From a checkpoint of a small transformer trained on Wikipedia.
Training: a variant of Adam for these matrices, 846M tokens, 5705 steps.
MLP neurons of a small language model. Each row is named by its layer, matrix (up: input weights) and neuron, and shows model dimensions 64-319. Each number is 500 + 40 x the weight over its row's rms, rounded and kept within 0 to 999. Numbers have three digits each.
After each neuron's rows, "fires after" lists the tokens most often just before its 100 highest values on Wikipedia text that the model never trained on. A number after a token or word is its count.

L21.up589:568514497541455446489470463479435452552430558477512546449490472537481514540549490498450561451470442439499516462393463490491539440521525548471457547547475490586498488511500474600514471514486489441491543553569490512511503457547508517421504462503496515413443462497516513531522560491532500547464501542452551545446489586442472522514515476508514571504507468541546445523500494462465437534466459438495466435519479474505456509520393527510482539576465478472603466516510525448526502474443545539541492529456466490555518510498506560553448496449434448480571486467514419513392512469511469413442488487480461474532494573535460506510552448463484520456546506606511465505496501466538490489496427504546486520472508466520549538536503471489514365466489532506522505579490482461548472470496533
fires after: "2" 37, "1" 17, "3" 7, " " 7

L21.up804:507512503489531455483509497442466414491497458514495541521486543458495488499456464488525450467535479531455417553487581502544522411420487460466512573522516435418496519489458512546417461531566484520509465577536446523540507529498536477416467528535479481476466486538475382494471492449539472571495560475547462544488505483507564426482491518552491464495584517511456477450547425488515508565446533517566493433579439443494507467526478571482513532469532479435511519506483496496512428470484499522504541445471490484556544489480501439493528472503436517453443489450422480509494460455513530486460487557508475479523494419521546516506435494547538454519560496489477462513499495462465524561494483419483458526505509508525555560456519511481528407505492529514460527522514541512494527435477484
fires after: "|" 40, "–" 14, ";" 8, "," 5, " |" 4, " from" 4

L19.up924:516459541524481551488519485452513502533461522521535499516593457531539501501470442554494510492468466432512467471514494572453515492487513533535554541512502482522497551498474492505409462477477492467508458511475459475586518500525456523527524537481485505514454559480503509499435508624507452497481499499486508543532492566436505496539520428469539532497512493476566486535565462463523489490536523400442489518504481488476525505505468514413493543505557470451530486542408462474556450525462499448514471508511381415521505484500471465627417507460463503447547539546566458515477524562475531469524487505494443491543502504512441577488517488485493501394552572534465405527502568449510473432464477499546503475444501573490472471461588492477547531484472540507452471548513485489544574468456548
fires after: "2" 27, "1" 16, " " 13, " in" 9

L22.up48:470506540497511546444559455542509493545516602588507464503443487578461515598481463491432524564525535541509523548489489499474503489502516485490475510540486472569516543529498505515523509503501514476512539557524541477510478509473501530490511531576532506485502499529470548554527456459553513544456492486424555531504509535524486481530485511539523525598499476559550447499496499508494556493444546501508564551535453517510470399564529461420480502527493492521543455483441524445446520501480516472494432478509518427454572521488499435531461500451470487543468533547500497395454529501473547521495462537515530407552445522427482500476545437434521438530500466513490495498345500536491470469489529471476429498494584497507521517427493517474502557506483530428505464498442440492521551566474505
fires after: "." 53, " (" 7, "–" 7, "1" 5, " |" 4, "2" 4

L21.up1024:485525507541478454534530433499418498509506420466487479507525560545496510445507545541522524543490403499500508508465474505520541421538541478493481527543461520522524520547467469467527471511477502486425451447482492434533547502502503473493489542525554517487495526534498549548533553517534521526507562529529526557511495577531503520481525439475513584577490485484467500534438550509437528548506510467543516509471461498500489489500454495495520479543503502478450544499464515521482577481452459485489477474456453470529516469459463488471547534515462510531491523471528500517430520508461464458384476506487549463594529535468480473475468510585511535481506416634524511552476535538448496506424497416491468538392515451497543459482504496458514487484528465424454512546383527520518452476490557
fires after: " |" 23, " " 15, "." 12, "-" 6, "(s" 6, "|" 5

L21.up868:487470525501530538493480556552508488490580525467478505451470505509513515518587460473508448490450490521453449479479489661527537452426437441512479547541514463542488520501418477529508490515528429503409550497436527444497510479491545448455485529507430462463505491507447586508475498466521503526488463477423534566494493524485479492547547496467507481492410526511485438522511519528562511433485484400527520455425468488487548467443524489504555544509506511458480463501465573484463512534503457465552568468508523428522493513485465479502507508529512492481494496528485489527482432465492484570486548510469463481474477455539488440561479524505512476476603475501513497449452536519521499527514439519486527501462469546425536431491427550505519506495515537504468471505529353507475491525566466
fires after: " |" 28, "born" 24, " the" 6, " a" 5, " in" 4

L22.up1087:482430500470543506514550560473430491457509476501553473504452524447486529456511495525539466507483489507453541468554440480591485506472467513472534429497459468563525532418462467505457393539432495506499448415489491479492491497525513534485552434453516477563485530511539558503467572459515520597520540536531458532475490555423583502571531528471505493520449460512576435513499499431473460482509495481461579529545515471492530415532427437436505535544571472529556518484458521484530483556467495479518523519450497571518469506496476445515462457494461485457497498532473560484483507414585516532496538522551458507633475461524482492507503574578564487520613500554434484566484554490421497484448503509489476557508489460451527491530514514404445488509467502518494497558507440516510535481466466
fires after: " " 52, " (" 24, " |\n\n" 5, "1" 4, " |\n" 4

L17.up348:507518444631510478499483481508500520420531533561558499415508511505444513471418491480514471510519399493481456503509474504609538526509485543406538464548485464533520432534521528507504441533487468579479511468508566507480521518537523563504471543504477420483537488557523562556511509502503471450561560575475515493513480447566492459536510549570494479500459453547486519499517518511489539595516497554522479442569493443477503436560480445426541504524490498527524483509507556477499551574462460580549512539479455420509533502529465551555443520553470521494540473553477501490525462435536548502500368532480517535508453477487426527506537522506552479448515535479550531571510505484401567529570504423492536526444533542523483474510509498468520502526491490490446473557438512501508507529556459
fires after: "0" 43, " |" 15, " " 14, "\n" 6, ";" 6

L17.up544:421489478462497445477507537542494478507480533513545508497436485562529523536538503436513495473570567564447532478520488512452455506492508537558498503505532527536476551539510502459561465517553474463575587553468474520538498567474471485497439539512493501475525525481495559468515469466465461561439487464478498507412450475473549488531493399542507523485468507452489567497524480471498500508530495504488456425469506399560525513541494573498496500448504467483525501551552501453533481507469544529526497530480510494478475553547490440568427467482479548475495561478538538535461502563461534490528508577478538478499515453467476545488442481555462467518504461528540415543495530534507616496531523501547417548534532514441495524506513561411537547519487597459482483553483444526498501518570508
fires after: " of" 21, " for" 11, " in" 8, " with" 6, " through" 4

L20.up705:474466611523507522517534572538460510433499473495490535466481441542500488534479481479478477516495470472397426519468489511551518420507480439566508536478515410501568527550452534424475514556467473506510531490538447451480510546544493452468521538565456582470542503495489496483463515526442547496486478507474534592521529512496523470541539454492495427528519428476475470493509474461438519554505533511505548518460452487543460413515454431422536555511540499413472444478456500607457579461488498509497442480439475493534477554539456461454543496510449512434532562446458499542458521485509524489464510489527490485554458411517503544484472587467549492453589489544471476537420485505449523512453474480510486482395497492487531462488479487435600538478534502512480435517500479493370512483476504
fires after: "9" 24, "1" 23, "-" 7, "0" 4

L10.up86:498483456580506441489457475550467502518494564536504492430488481383491470460491453535497475529489431500500481513441464530547523474502505471380529500491504496467492503562509469607511450520545529498577543500509545487493486511484471551526484495508500508530446496374433485461607449525472490552546491462534478518523486475404553476555534471512492552513440551483508469505506490528435560504511531481520464452558565456528519496490459524496464479510504528583521496482452499498474537523463524490465561450465516539578486402484514549507497496485522595452482475509543518479492486486522429493496414610444508442515473553493457629496494528528532498496528476610533555548462505496445482493474477489508482494503459484548464494517505522476497430519501481563505460513489508526487540507488515
fires after: " |" 58, " " 8, " |\n" 4, " C" 4, ";" 4

L20.up17:432546517443506469466505512478414446483501529513526442490460517462638419516507450511462509502424454516454468468457465523537396511514457490560486534525502480502499502465522524565496530512498529473499495408557461529627534552518578500426508517519464435581519488454498487518507530577413481607484538459498521498495484500530511513535433490527554493520523461453541527498521452447395456482460483489538456474496507499460471505456459454514465518513589515437501485434486492510479537436517587435542518513513448524546492513441477492473475456475483500507520511503542507516485503469444537529476507454535570409547444460434465516493455553557489482502537447510493471468474532516520503501468503501499492528422500495507574493517511467432517494504541517476552524538506491526431525475483508
fires after: "8" 20, " B" 14, "9" 10, "5" 10, "7" 7, "1" 6

L21.up205:534460515526548546486579463475455519562498527534525527434517474505575488502501456536445531476548506454524577439470499516483460524410548532469506499592523528556517432475514600562488512501501480531495477466512503514487508539518460499389475520522461502461564491482491489504505616465467520566577538356568496484495509531493570556556505556479517517544442498543486451544509448560535453435538607521490493483518522509491528487501480404516501520543542450492528493520464454547494474509567513533560518516486489564505455514521490440511417519499562479492460502503539590518481506476508460516528473474459465498515464512397475569536463538541539470475571468509504486563496479524515516534461453556432467462495492487470484503477460513473503539497503486520522433513436498527494553487498546
fires after: " " 53, " (" 18, ";" 5, " |" 5, "|" 4

L21.up674:469475518470523490458538495512513440526497503492593552539503545470541491530515469590510492456492498556475476476468471534536491462460479499480594545482512560566522563487483507537503466494538454457487491496513480441519496527495521500522539505531481413514560518537493515412483511517416414439542474538525536583529512487465541456503539442521470485606530487529471542542559470508457566524574510472516514550480501495564479469510442428460528514507535472538448424447473519593465479474508531545443437537471443460480449418493527392493459498482489465513520523524497556498541485491531469476498445544441488502508507500494506530544423513488502458541550513444500460523515568525436508521449534503529545502436514500534532429528501439437557436547582525436452529555511475546473574479509504
fires after: "9" 15, " the" 14, "2" 12, "-" 9

L22.up413:459576476502452490399486520522432459509516557544542507541484504435491479529513469470540491517519452462455441487536525558512576504492485547530511441504460504512497452487485510475532505544498480571481499503548471523539476437562483462468470526507500460503490461514536500468538525489516454530480491569445543474440422555479553538506470460446481508518458477576514528568505471464520453449519457467541495496496463549466419514516514501465498587476463484489522455409557513491443518564532511477519498573506503486487441489508472472510510500437408531491451478491585471466455569459457509484505492485557537447545457484503516539547490409484539513480554505554559486426494524507465543539504474534533511511508524495518478501536499487536515510475475476483500494529460537457437542450526529
fires after: "1" 35, "2" 34, "0" 14, "3" 7, "4" 5

L19.up311:432505530532452534511490419494535491452486500525523489503403512489544439555494473540432586509398490515564457495491467488470573481499444455585542497531425487538485455496504526469503546504490509505487479481610490507475490564541542471569568503509496548502517449415530521525512530520390447519560475445458587555588554469529477526497528492530544544484496481467592515493557488503480503493479567531484470491479521462532478520454423486505501540565480480489526442472487523471517508452462489427493553531531498508503481488538569435453477454515477527416555551476486510484481556506426510484473476487462541457569503476498430546498501537478523472460490455541494509513474498479479523469528479488531441495492491539556452487544549473472560484485595467412545543474535514509454475486600493
fires after: "0" 35, "9" 13, " |\n" 10

L17.up68:455486490438491520425481546461467485463484505493498517486498528535548524445463469491527506458473508504512489584455497536537564492431564545502448473508451495482516441487451481587485504559528506471499520483483482524586519586461421511520513427519520481520441544512443485550562526482524436534590557502547491511487565526429486467524544540514488466463516513519494515557568513404463415490479525466535453412504496440463515519520550531489513510561523417463531460589477576423551553468452571507451513511481491513541466471547486468540536465488460494570490503461526486479489492537517541491508516438514474488550550561527508551612413436514463512439520433509507473576522530434485481562442374500468515506569487522521548588451523448535502434476521496570426547514523444537513542473470501
fires after: " " 41, " W" 11, " |" 7, " Johnson" 5

L10.up1137:510552511517418497485373488557460568533472473492510484452509552450468491559481462502462439527504455517456475480441493501453495480488564540469496487514408477537510501582562492483471489447482557508491473514499516511519526557511560471502496485511526505483448463500526497499539465444461497476552481494505548445538590440486498546529381479501492516513440496497476463484496496513458578546471487443521406470514477519481505497526467454465547527444595521550539497444462464507537545482489437480518531495483442489539465448539521459565505499455504498519466498538515436555477519501512544499429486550597544409536396546507482511480505642555477495493528450523416448470474529531454475538449496470555452510437482507560433444505514504509455454506468485490544475526442460473495501476520551
fires after: " |" 18, "-" 18, "|" 9, ":" 7, " @" 5, " " 5

L22.up178:507490528537516529377508495483582544462498561495521522539475473453582516513505515529516463583522531527517570454537500537509534483530518449560489587500527502522479565556509508502504509530432507499473482456497481441524504478462459437569568558539465477531466541470530489520450500485511447462488537527495489522496466442478518458512527455460450462602527478474479566599576479548534495465581511399448503561497461507584474493488452469457530531488520511506453467468523508583430509500520508488481469510397463454486486528493502447492474420571486526453534519498545570511530537438526507478484445506468511495482511491508533454487464522521567510451481424474487465520466502435492451481535527491519515532499509525449462488532527403483509464553451515482498569517409500458540512479478496
fires after: "1" 77, "7" 8, "8" 8, "9" 5

L21.up767:503545469501530479475475541475481495489546583476501567523509430443582634516539481591503431519470475525541593534481475495479525540502491548537463491504458510564469505466408528495469523499478509542515526515511455489541554521455438445516586487526452444513486469478447475496478562543498482502604495444463523526485531454504493480491560550480479553523526479527406529561503518456578481426516495408493515526451475545531494486476497452475528543577484490519589503468472526527500483453503547567506510493478430448560499485509516444496554478478519474510491478509519577496524492462379492526497484472510457498498472497453510523535546487480533503475554504563483541452498498464496575541510484513455477524483508440531488497439474402491475444525501459480493520492475508502537558466590490
fires after: "," 22, " in" 20, "born" 19, "." 6

L19.up969:561520517569585467508491490495379487488468557484452479460462461507485526518487495451463465512497568516533483541473455573487540510488517470464524506523518478539510505479523410554589480453472470583543536441509494535570494491465464519455499504526436423487524501501484584500532457467489484511479464453521552482541483507473513527554512548525531590491461492483509504494530520557532478533492524482602550462412468450492499477526524540485563544522451469484452495502481564463515497506496423521488477505496467479453457424474502511439505484418454521499480482478524481493464545469526500499475475517510610516495500503505484434546509514567582454520467499482530479437493493449478527488450442487454576563502528525486524486506543526449498400529437493499515476472478455575485561514552437
fires after: " |" 73, ":" 9

L10.up1064:503525543483540435500590407503428451539433585498481525474529524440524498512493423493523516458478455606488511496492490513522551442479520493507527517492468577534488473460498512585571444542518490525475522527482454521569507463486600506428485579546493508444514479562531509547536538525524473514540543472518543588478471508474518512539558429539496567509563530427506487416496492538423463501494603488547502380497478515420497477511445484489490501493476450506474463517532511538542469490556547551473471419463493497542457448474478461463574496499469503461468472503482483476462513545490516511509540542473510425545524501482488513468432552547573492506505454583535463494438578501451421523426489493530465497484472540498542458446488509390483456469510451519499479525477505507462565519484456
fires after: " |" 64, ";" 11, "|" 6, ".;" 4

L17.up387:506489575532474529516439479506459530502365491507460474430422467508494469497501513516499469576461491463556496552515484558495505480538519418636490531484479564525463495467440511460510483516556525520504516429552477502502481556546491451487513512560507454533500501509477503487529582507520421483466570474501536529523509509512491534487507434482505561590467457502545464534565477493520501525544556514505521447549417554470520472509558490487513472526519473564557438432511491494510510497423474521504587472499424486500509520453556526567521523484507533544485484515479532470495507561485498443547511573505519522572487476467470494507534385536493406493500520543558482543500493503461506476470483502466454446501540501521489526512485515478483538490536508524467580521543546514502526519487508
fires after: "\n" 33, " " 19, "och" 14, " R" 9, "'\n" 4

L17.up646:508461484480493476440525462491511504441457430436539493460550474373594478532560459451486531440485493437483631504527472529518435501426460453512540455505527519562477466491473495503524527524533479511460560521501411459526542444519478512462457444517511509442464501405495495523548495456472450527416521432506515545527481536513569531563462479452503554478528495491545479584490481477483505437510619445579534485499536502549487459489403504484487511530535483494513524510534506469501501545457445571495457479518504525579485528506511493507489476465438477466521512519470468472474499484570455439529433490506507344497511496479523473503451483541507492454529478503470440484447493484534534466506436390502531514462497563490482483519439430465582457530458544502470484544500413504517549448494510
fires after: " a" 24, " the" 14, " an" 9, " and" 6, " is" 4, " as" 4

L21.up349:546530566499584481506515432539466488487489583525500514517542494558467561492564533486468487496506483515561489543527488572519603426487458432490484515569491453470475513502455507513486534451515503485469493467562542512513454446558479558455459548557468471548496523581440525539533525476533452489435491521536528525423506468568512443628486485521529474515532576487464515445419521531463572528482480481537507542411491511418533500519516424466574499506486493452465500424449509438499540475514544507526486509449493490538490502454522454425550469516485529501545487490460582494468458453467515546480571495483547455509518548528493479571412510493540445501460561525512456487542500495444425515493489490570492512470558541515497482517466504418522435502440564459479444508467439563492564474527484
fires after: " |" 33, ":" 14, "/sq" 5

L17.up614:531528556543482517570506502551478510507523476491558450485484526420493484544521517586527473538493540534497557446515521497474484510534479512466513504522468525520502484403448523411512440437468529537537571531479461556564473474576525455391506528525515425510504455527517511498444457484394432472464621526460511550464533465516533536557465558459515468469472507486501507447546460485523487538545555547469460521419492414487526476423438451434534492457507501505494471499507557518479528515532546572515439583449468530529502523532514514502504535493504530532603423529477477539462484511505419522478529484488590620524490513495441468466446536466527452490485502469450532534506451532480535452545524436486563560512511514547534545565491535503509537500508519515479475519436486527509523500482468
fires after: " |" 39, "5" 12, "0" 5, "6" 4

L17.up829:510536535480548542473422419493522465498477511507516478496488527520535425528379527532526427492465477539491588474471399564497503475495501534474501508466563487556494531505602486508460485548471536478475536506489544509559523506492446569555613439524492545457533519456472508469553577468448504467581484484513524460542505457478534510516478465498458539528517510494473493456477515501482518519570549480536542497589499496530511473515486523487523593559470497427490486483464509510469542503479528509473474502493386501459461535486516444485592525449499467455477455517550585526507531486513517559512499491489503484488540451400445507531541493530495478511504532505521560490515575493484503409426472517443484524472495507412503421485521481504524460498463519508472537540506499571474505506494476
fires after: " " 38, " (" 11, "2" 8, " f" 6, "–" 6

L20.up857:497484543510541486478553563478470483491521515485564443540502525485492493535451558507452426503476488460479496506416487549452474530485449536510520558498427537504527470455396407454500546478521487463565568503525488471424486468500466503549550394500494486492482495483562475515445562548502532483552591469524507475534575455491514552495484556572494524508450453515494502556455475485529533463545513433507450458534518482494508457504529484509540549494500453474518507515417498554461532543517491443505460499464512469553413440482497497537465418527534476487540526491442485462468478485462505532526502507581481463494532504491507472479432461517466480517519484442453487514491502539451501439477488512460528542504530474525469545463496482523520468489479483470521511543484412508533560441473546
fires after: " " 28, " (" 14, "-" 7, " is" 4, "," 4

L17.up552:474511546481430473535461509475470486452454511493604460573487471478485531490519466497541512520445500401461477616445490506522456543503539528525554526512571505513536494451507447449469507570487535507430522491531506469485476509493532554480545560524471487487512532546598448510497566519462450519560463506500518425508536477466531491526470577517513502503526506454489531518472489506545529544522511494534522458597451524500475484582498488503531519477497481503509571570458537496530468530490560566603485463498516480497489480502586475521464518419458514434507454509541497459476528521461455506508442516537453562499456442492448455560461511522416505438498496461549475520564621476514408500411411479541471539480520504450558450480487517586446495475438462564440502460513438552496545424533526
fires after: " " 32, "2" 21, "-" 16, "1" 10, "–" 5, " et" 5

L19.up380:417537481570589557490456434469456538400527506522562444507490487441542482476501467562509521480454505492469449471506505520613435517458475515435468519534453534489470470472501512541518486498453473517473490474493532544505487517476536542511508513482487474532512493449499461528503489528420483460494483434537517563487468545379483537542485472525463579481488476495488475512497516485485540566563465439512573502484451434518511453458513477418501459521545443531469416468557500460379493537483524518554497506535466489478526477611498495538519426473464556493576515517500519527508468468529525484450414507482526499499435498451474568522514515562554487467464501457554462541459505448461553502545454499475486494458451600516509501592511525459507468569566520478536491505480531481479476520512515
fires after: "0" 41, " |" 21, " |\n" 12, "9" 4, " Turnout" 4

L19.up944:525504543526508481491417500495514507446494490440566454512477475473498455515459476560562521485492533558491437517489433533530441514503568542516538600472528555509475534463475373556474528498513458487402501482529486530550500439442486548453563451506520504429530547420571522537564488516466488477579545435498562584508536481476530490485526432495483527505474568508454466526473457445456494462574535498577460455583461359502468434553437465494537605504550481504539486470415495509464519506499535511508529472461499499486471533483542468577531451488502472467491525500504491510444512494500441490471438564496501503537514506538487550502500527528518467432533536524543521575452493486529516474457482485480459519548495491557501471472543458483522487533471477529482496495518519509489499459555457
fires after: "," 32, ")\n" 8, " in" 7, " (" 5

L19.up685:461500500531431485480536566541487461467500616481490496440482498409503517541483486465541532520518538487510555503494451523498582518531558501556459537522497533537505523496445474530512545553505539540522487484542456492581491485536466448417509433517477471488563475505503525499564523522475474517537486461483599500423486504543526484492547483604499504473538505483507534481599493475492489532529518522463526491451564487496440495450519518475493589527568475462461489432409574428488606519527562448501600482512452534468556523610457467485501483472418548457441535503517526458462476498402553438488470485485533473495446512497479497532546546495524479551542486509571515451490518498440492506466465476557510501524508483562474411569525427491486458488484525420459526560470490486506509470532542
fires after: "," 37, " New" 9, " in" 9, " United" 7, " to" 6, " York" 5

L17.up105:536537466506487525494536459498493403496515458479469494557473583507552475549494527554636535433453511482482524597541473505483459442493509473496488567531495468452510459523479533564495509533502497561440500524476405520518442495429491500439545457532521445489387452485423500527513450428528550494495538478474511545431474532471590444507491523504519545508583467481538510490555464517475478496519519551505559576481531513512519441477519525497492551557436493541562435504521524474509524542523539506529517442492487482513518478524535558469440414519468572446504509524442546470481409563484525466495528475501556519539544446517510498543458496557514476489551432465515544597455496501446540565429467462413526493554490531515515445483502520501565498504454558555439496464454554438410558478508495
fires after: " |" 42, " hold" 13, " Turnout" 8

L17.up1092:429405505470486575493462504520440479515467560439492514521568380561571457450509524469453529539437517458501534481489410563497447417482496477493488540492477489586535459477510473461501397546465472531454546487509487546459468526460420482534569508521441480554519512537479497486498516475479496494543470537516544534486515505445508427519471576506500535486561437524496502534513484528558544488535561478378493487504472489508497419546543544510489503518533445502520479499528514453564533510465535486563519477455419501552450520523527533498510497485515517558519433510481527433487460498516407523510459464533526525510458436488479487559503539468436468465486532545571451540496506531505461494461423469455521522547488582449485429525570536525529512485494560474457449518530474452483527504531487
fires after: " under" 23, " on" 15, " " 7, " to" 6, " took" 5, " Released" 5

L22.up812:496452461471444549518535470523474389528516501516464469379526518480542535516454478566545451541503439583529502515474521492405517521518504521451575482499505576510459501472499564553475459509505531479494528490422480490550508521530536485512563478611523566547510499521539514474468495510408528487534502516476444494491511454509534461450460540495528473454474475444531512485459546500504496484549575472446503484584422500423547495468533517478557402450530417496586485528507483500478543544544594451536530521393446525513472450432514504533496532473574511451487434534451505455524487518490415509498450468466487508541523486438434511450471474466531445532500469506479583502438487488488449488473372489488472535507538506448507532475534474458506517517516531509541493464505504465389584579496539
fires after: " " 56, " |" 6

L10.up61:562512511411502453506465420509437591466423502482496495494461497559550499444378490491448579501502459537510554562525488539529497474538495536469430460507511514486495524465471526568494476515513533489575496518514488584453516606500495438475536496502452498438437459482538443482563535418581463479517589444464515491585515460468560442489524496497477482514483456516467497501540492435503472539514499498554471394496442491438498495521522534511473485469484509549507514478442484484578501521506466503530579508529466477544495448503580364481494492508456566478526528505530496513526521586496477503496520566480492487469475570492508537492488544520498519471513560466525520480499590527468434517486483495470433461497522532441464532389520562482416647449493476465493508459525482470452498499476436
fires after: " " 65, " (" 6, "\n" 6, " |" 6

L17.up707:497550513602501462496509476524484471502505473524549459566545496403488466514477479536540453528504536427513517506449451511510483513546482505459515513563528531519482436457477525510495487547559508530489538506503432525519532505465496502438549463519451547443486551436492501553506541487426459520500570495551505430495532457439551530583515534471523471427572515455429494493517503476492435503461561460562520517520471432508487473445460574490613552550497438508516558519508501534588462499443464534552547482442514497537492418498546504470565509435500536450477544459550477480516489492486556438493461521515542550512511527496482514478450534563522490449508437509414545488504536504567427554420485468511476507501489526507524515424487455466519449463462482502471534448509456589557553469579479
fires after: "," 44, " and" 8, " |" 5

L21.up208:531549474506434453522573474484484498502471471429490441550525515472516467526503464486579502460475480499494511473467515556530506509472438419503500567571566494552480489424498489529472553515441520506450486403501431496481511503505511491515489427514549532376448512454463485484544526456424501529484560444498508540506499482520590474572523490484486517455502518420461484482519525491472449486538608470543492527528547473454499506473504504450509509509518535472531471548521574462492493578482540474497589448458435473516486499451477563469476508456507519448558589456558469507530488510521509472558468470531547508513479445494502466474477522570492517464464510453469557516504519433521491454366456452447459466467469466397526409455491455426527495387494433573598486497478504521473562442516515
fires after: " the" 18, ")," 17, " |" 11, " to" 7, "|" 6, " (" 5

L17.up602:535515411427463534480460511494549526443497494502504512511525484498571498477508464437472501503512491542476543561560502480498453475490477553531487536481542573521515454539524440523529435557475471487484420493526515516466497463487437494518579502471533542480556503474468494483527505497566482510487471480489496479523541505458495511548443463455503461528474417439567519503436556504505411484496509495452525476458490495501514470488419596525421516574537469582525468505518492535515487517472495411493507397474548449573516554506536503490492506504503507559528541564443514493530499510576489544484523465473490475534491422546507491482454573493505490421485466452538519515528526498551479544457287502452508458438462524426502527503537568559495479491483522481568454473480572485469493493502479
fires after: "3" 52, "0" 14, "5" 14, "4" 6

L17.up941:473539434470568532495529452539473502513436462361551432471483465486489574569474510447469488492572483428511512530531552504555473474497444533546553503450507609588502548494472427448472528508548505519514551504554469537531506475484573479519509534487538526525518431501459488528483474573568410479527493504498523526510518513508458490547393519524513475528496459486456524484505491532508488471499504535516552565435488511483512495506421450505516492442550489482521417535543534486427449479485497478580454430462516510594494555544530520515494491508483500506462500506423464511495499489432496462444488486503490497496476544555465504476456492540520448468475487442507481457484525477494501534503468524490535493529505517448563470555517498468532512533518448464549575480451493637507537490576556
fires after: "9" 39, "0" 8, "7" 7, "8" 6, "6" 6, "5" 5

L17.up839:471536496466473458468539463411560488520399488417523513504495551459522450563567562527429494513499520487496575509482499496517474440533475487584539535489485549499532588568451449445534522506447507484427428511526423544537495516493439465554508517527513525525519496502479478417433504493526519516512436493503526497475625561484485521515414366524505493587416478508548497482470501449505487477516535483454573523448460488501492515528439485534473543542545496509479442526452492535501477506493550453521505444482455513542523475553514513476567528466525454476419493488507491534468509514403529502509472498547499476587455483530500527523466514454515519460540537491472472481477527501524486572497436521489513524528520534480552500535506515518499488514554542492598524501453457479499519492475504
fires after: "8" 19, "5" 16, "6" 10, "4" 8, "y" 7

L20.up233:442528480469528495489545467585495513508479534498542525590482526515555476510467454500576498524495535512515515523498512545523496489506511479503484471487475488537424514457527531499513563475509484476509482505482466507575458533372531528433516529491476463428455464508594457444495520504511450495518578417502510504445467465459552417599456545494445499487478426420472522467526423505462488474535496468534533457523499471506497514590483529517497545468481508502535507561610590500524524466485551555508472511478550498464518539493525472470480577510531529484413545474493466562490477506469458502622439445476482533483489469398502494512494474552494516528528522536484474514488557531394519494507483522506494480488508466531566513436508494563544529490478535444468482525480442492545466554537492
fires after: " of" 35, " in" 12, "," 4, " the" 4, " at" 4

L22.up1033:494496536504474497442478446481483569481483502446457511514464516504533535600497508489487509494394538471529483480510436588522395447491536466557547542481478483568483558502491474505503484436470502499527497442453519454526540518454504495560558560505524423582517511458487515450467491485488445582510506460509524526520511466448479569521463477419490504573488486510525546528523497522527544443448558427506465540522449488555471506482440427471480525502505387523512456490499529489454618498488534474509537537510463489575481512494502448544522496486475541456591517529589540446493482491504512516516493506635520435608463474515569509551501504498553486491503477510489364536454514525541461493493505479519437530531525503541509515483531500499507485537516437487495531472499475480429507499487518
fires after: "9" 31, "1" 23, "8" 21, "7" 7, "0" 6, "|---|---|\n" 5

L19.up233:484563478479439521489541508551454493546428485477453455506534550503547450539540477493491514509523596472483475515521507564514456455478491474476468496486544493537497533553484496547451461520494514530478472531527445474525475527398424537471522494515491560388481488546529468453528505458467563530500499450472508577472485439482573448474512579511468495566500534466543470517492465497490389506517532462509504534491519527545545479489410503466561510576481455487541504537499462427633473558492462517448509561510542519582442525478491508561578543416558543521499528540504462525429377531484467509457503488478501493513477483470542475493497527564577445444549482525472535529512438536483513522476541418491463451498534466436512460470430406507540547533407547534418493517500461486530541495480551
fires after: " the" 43, " a" 16, " |" 12

L21.up355:445579509507517577405495523406472519484493473462576441483506422479555538548435406475509503487478494513492507492479535533498432521439503481525395502495539527556522529512454433553473428506490543536473500505521488521439501491527532489537562435478518475560584440498541558449488489523538455482558533455557534463528444467508454505530493451588500503541398474457531490514413499508536489441491513456485507495450510478527531532499471490489499475508513445493485458511497554535432480478472499526461486440527491454483516541566461477588438525529510458502519495513476486536521503486512557505525500416518469512450542523487443541528486456491496414433494484406544467489470551420531532409498486500443506536472519491461467507504533463456453421540525520531459529501520547499519480546552498
fires after: "9" 31, "0" 30

L17.up895:516525434563484432524451520462514503540487441374500458509536519448577499532418416535547509451498490496469527416512464485527461475480512414475527472495523452602484472479482465482494474460505538486497493538522499524562539486504477408436448523498421505507510484488501527488523546465437525468546481486546533521554471491485583545519411438468496497501517440535440569493550546517509507490551548479517447512519501432474487458563541413428584518477497540527459506569441585561517487519543511551438579496507482453475492507508514498521526532492514494507516497521537507510512587478513365503515487528519502436465509485456489489508513536570489488478431489482439586497434415467509472491506468437500495483481505472512467479518547521489486415474515550468395547566518543502453493501589549
fires after: "," 25, " the" 19, ":" 11, " The" 8, "-" 4, "5" 4

L22.up314:482462512521483581500508459504542524477497451414516489454531524500534540566467472502475542536473460611529503450539530546545500458355556535495506468471505441501473571479493491470487438584517460455471386507489509475475538566482523428463540517515480532484491475511504504475635556491458456524560509476511534542486390452534489489483504478527513450503501567498492477436507486470563493546484426428472497520451489488522504537487465470522500553498497509478447434499518437528490508447437482497508418499489511458561563481462499554478504508511489495440474499523499562476496501461485449490475454559442509435484561472503479511496508505509496448516550535471366426481508538527481576483488475435519485527489566504426520487462497464511528464500487561494466515507468541530502517531489492
fires after: "|" 32, "-" 17, ";" 10, " |" 7, " Chapter" 6, " the" 6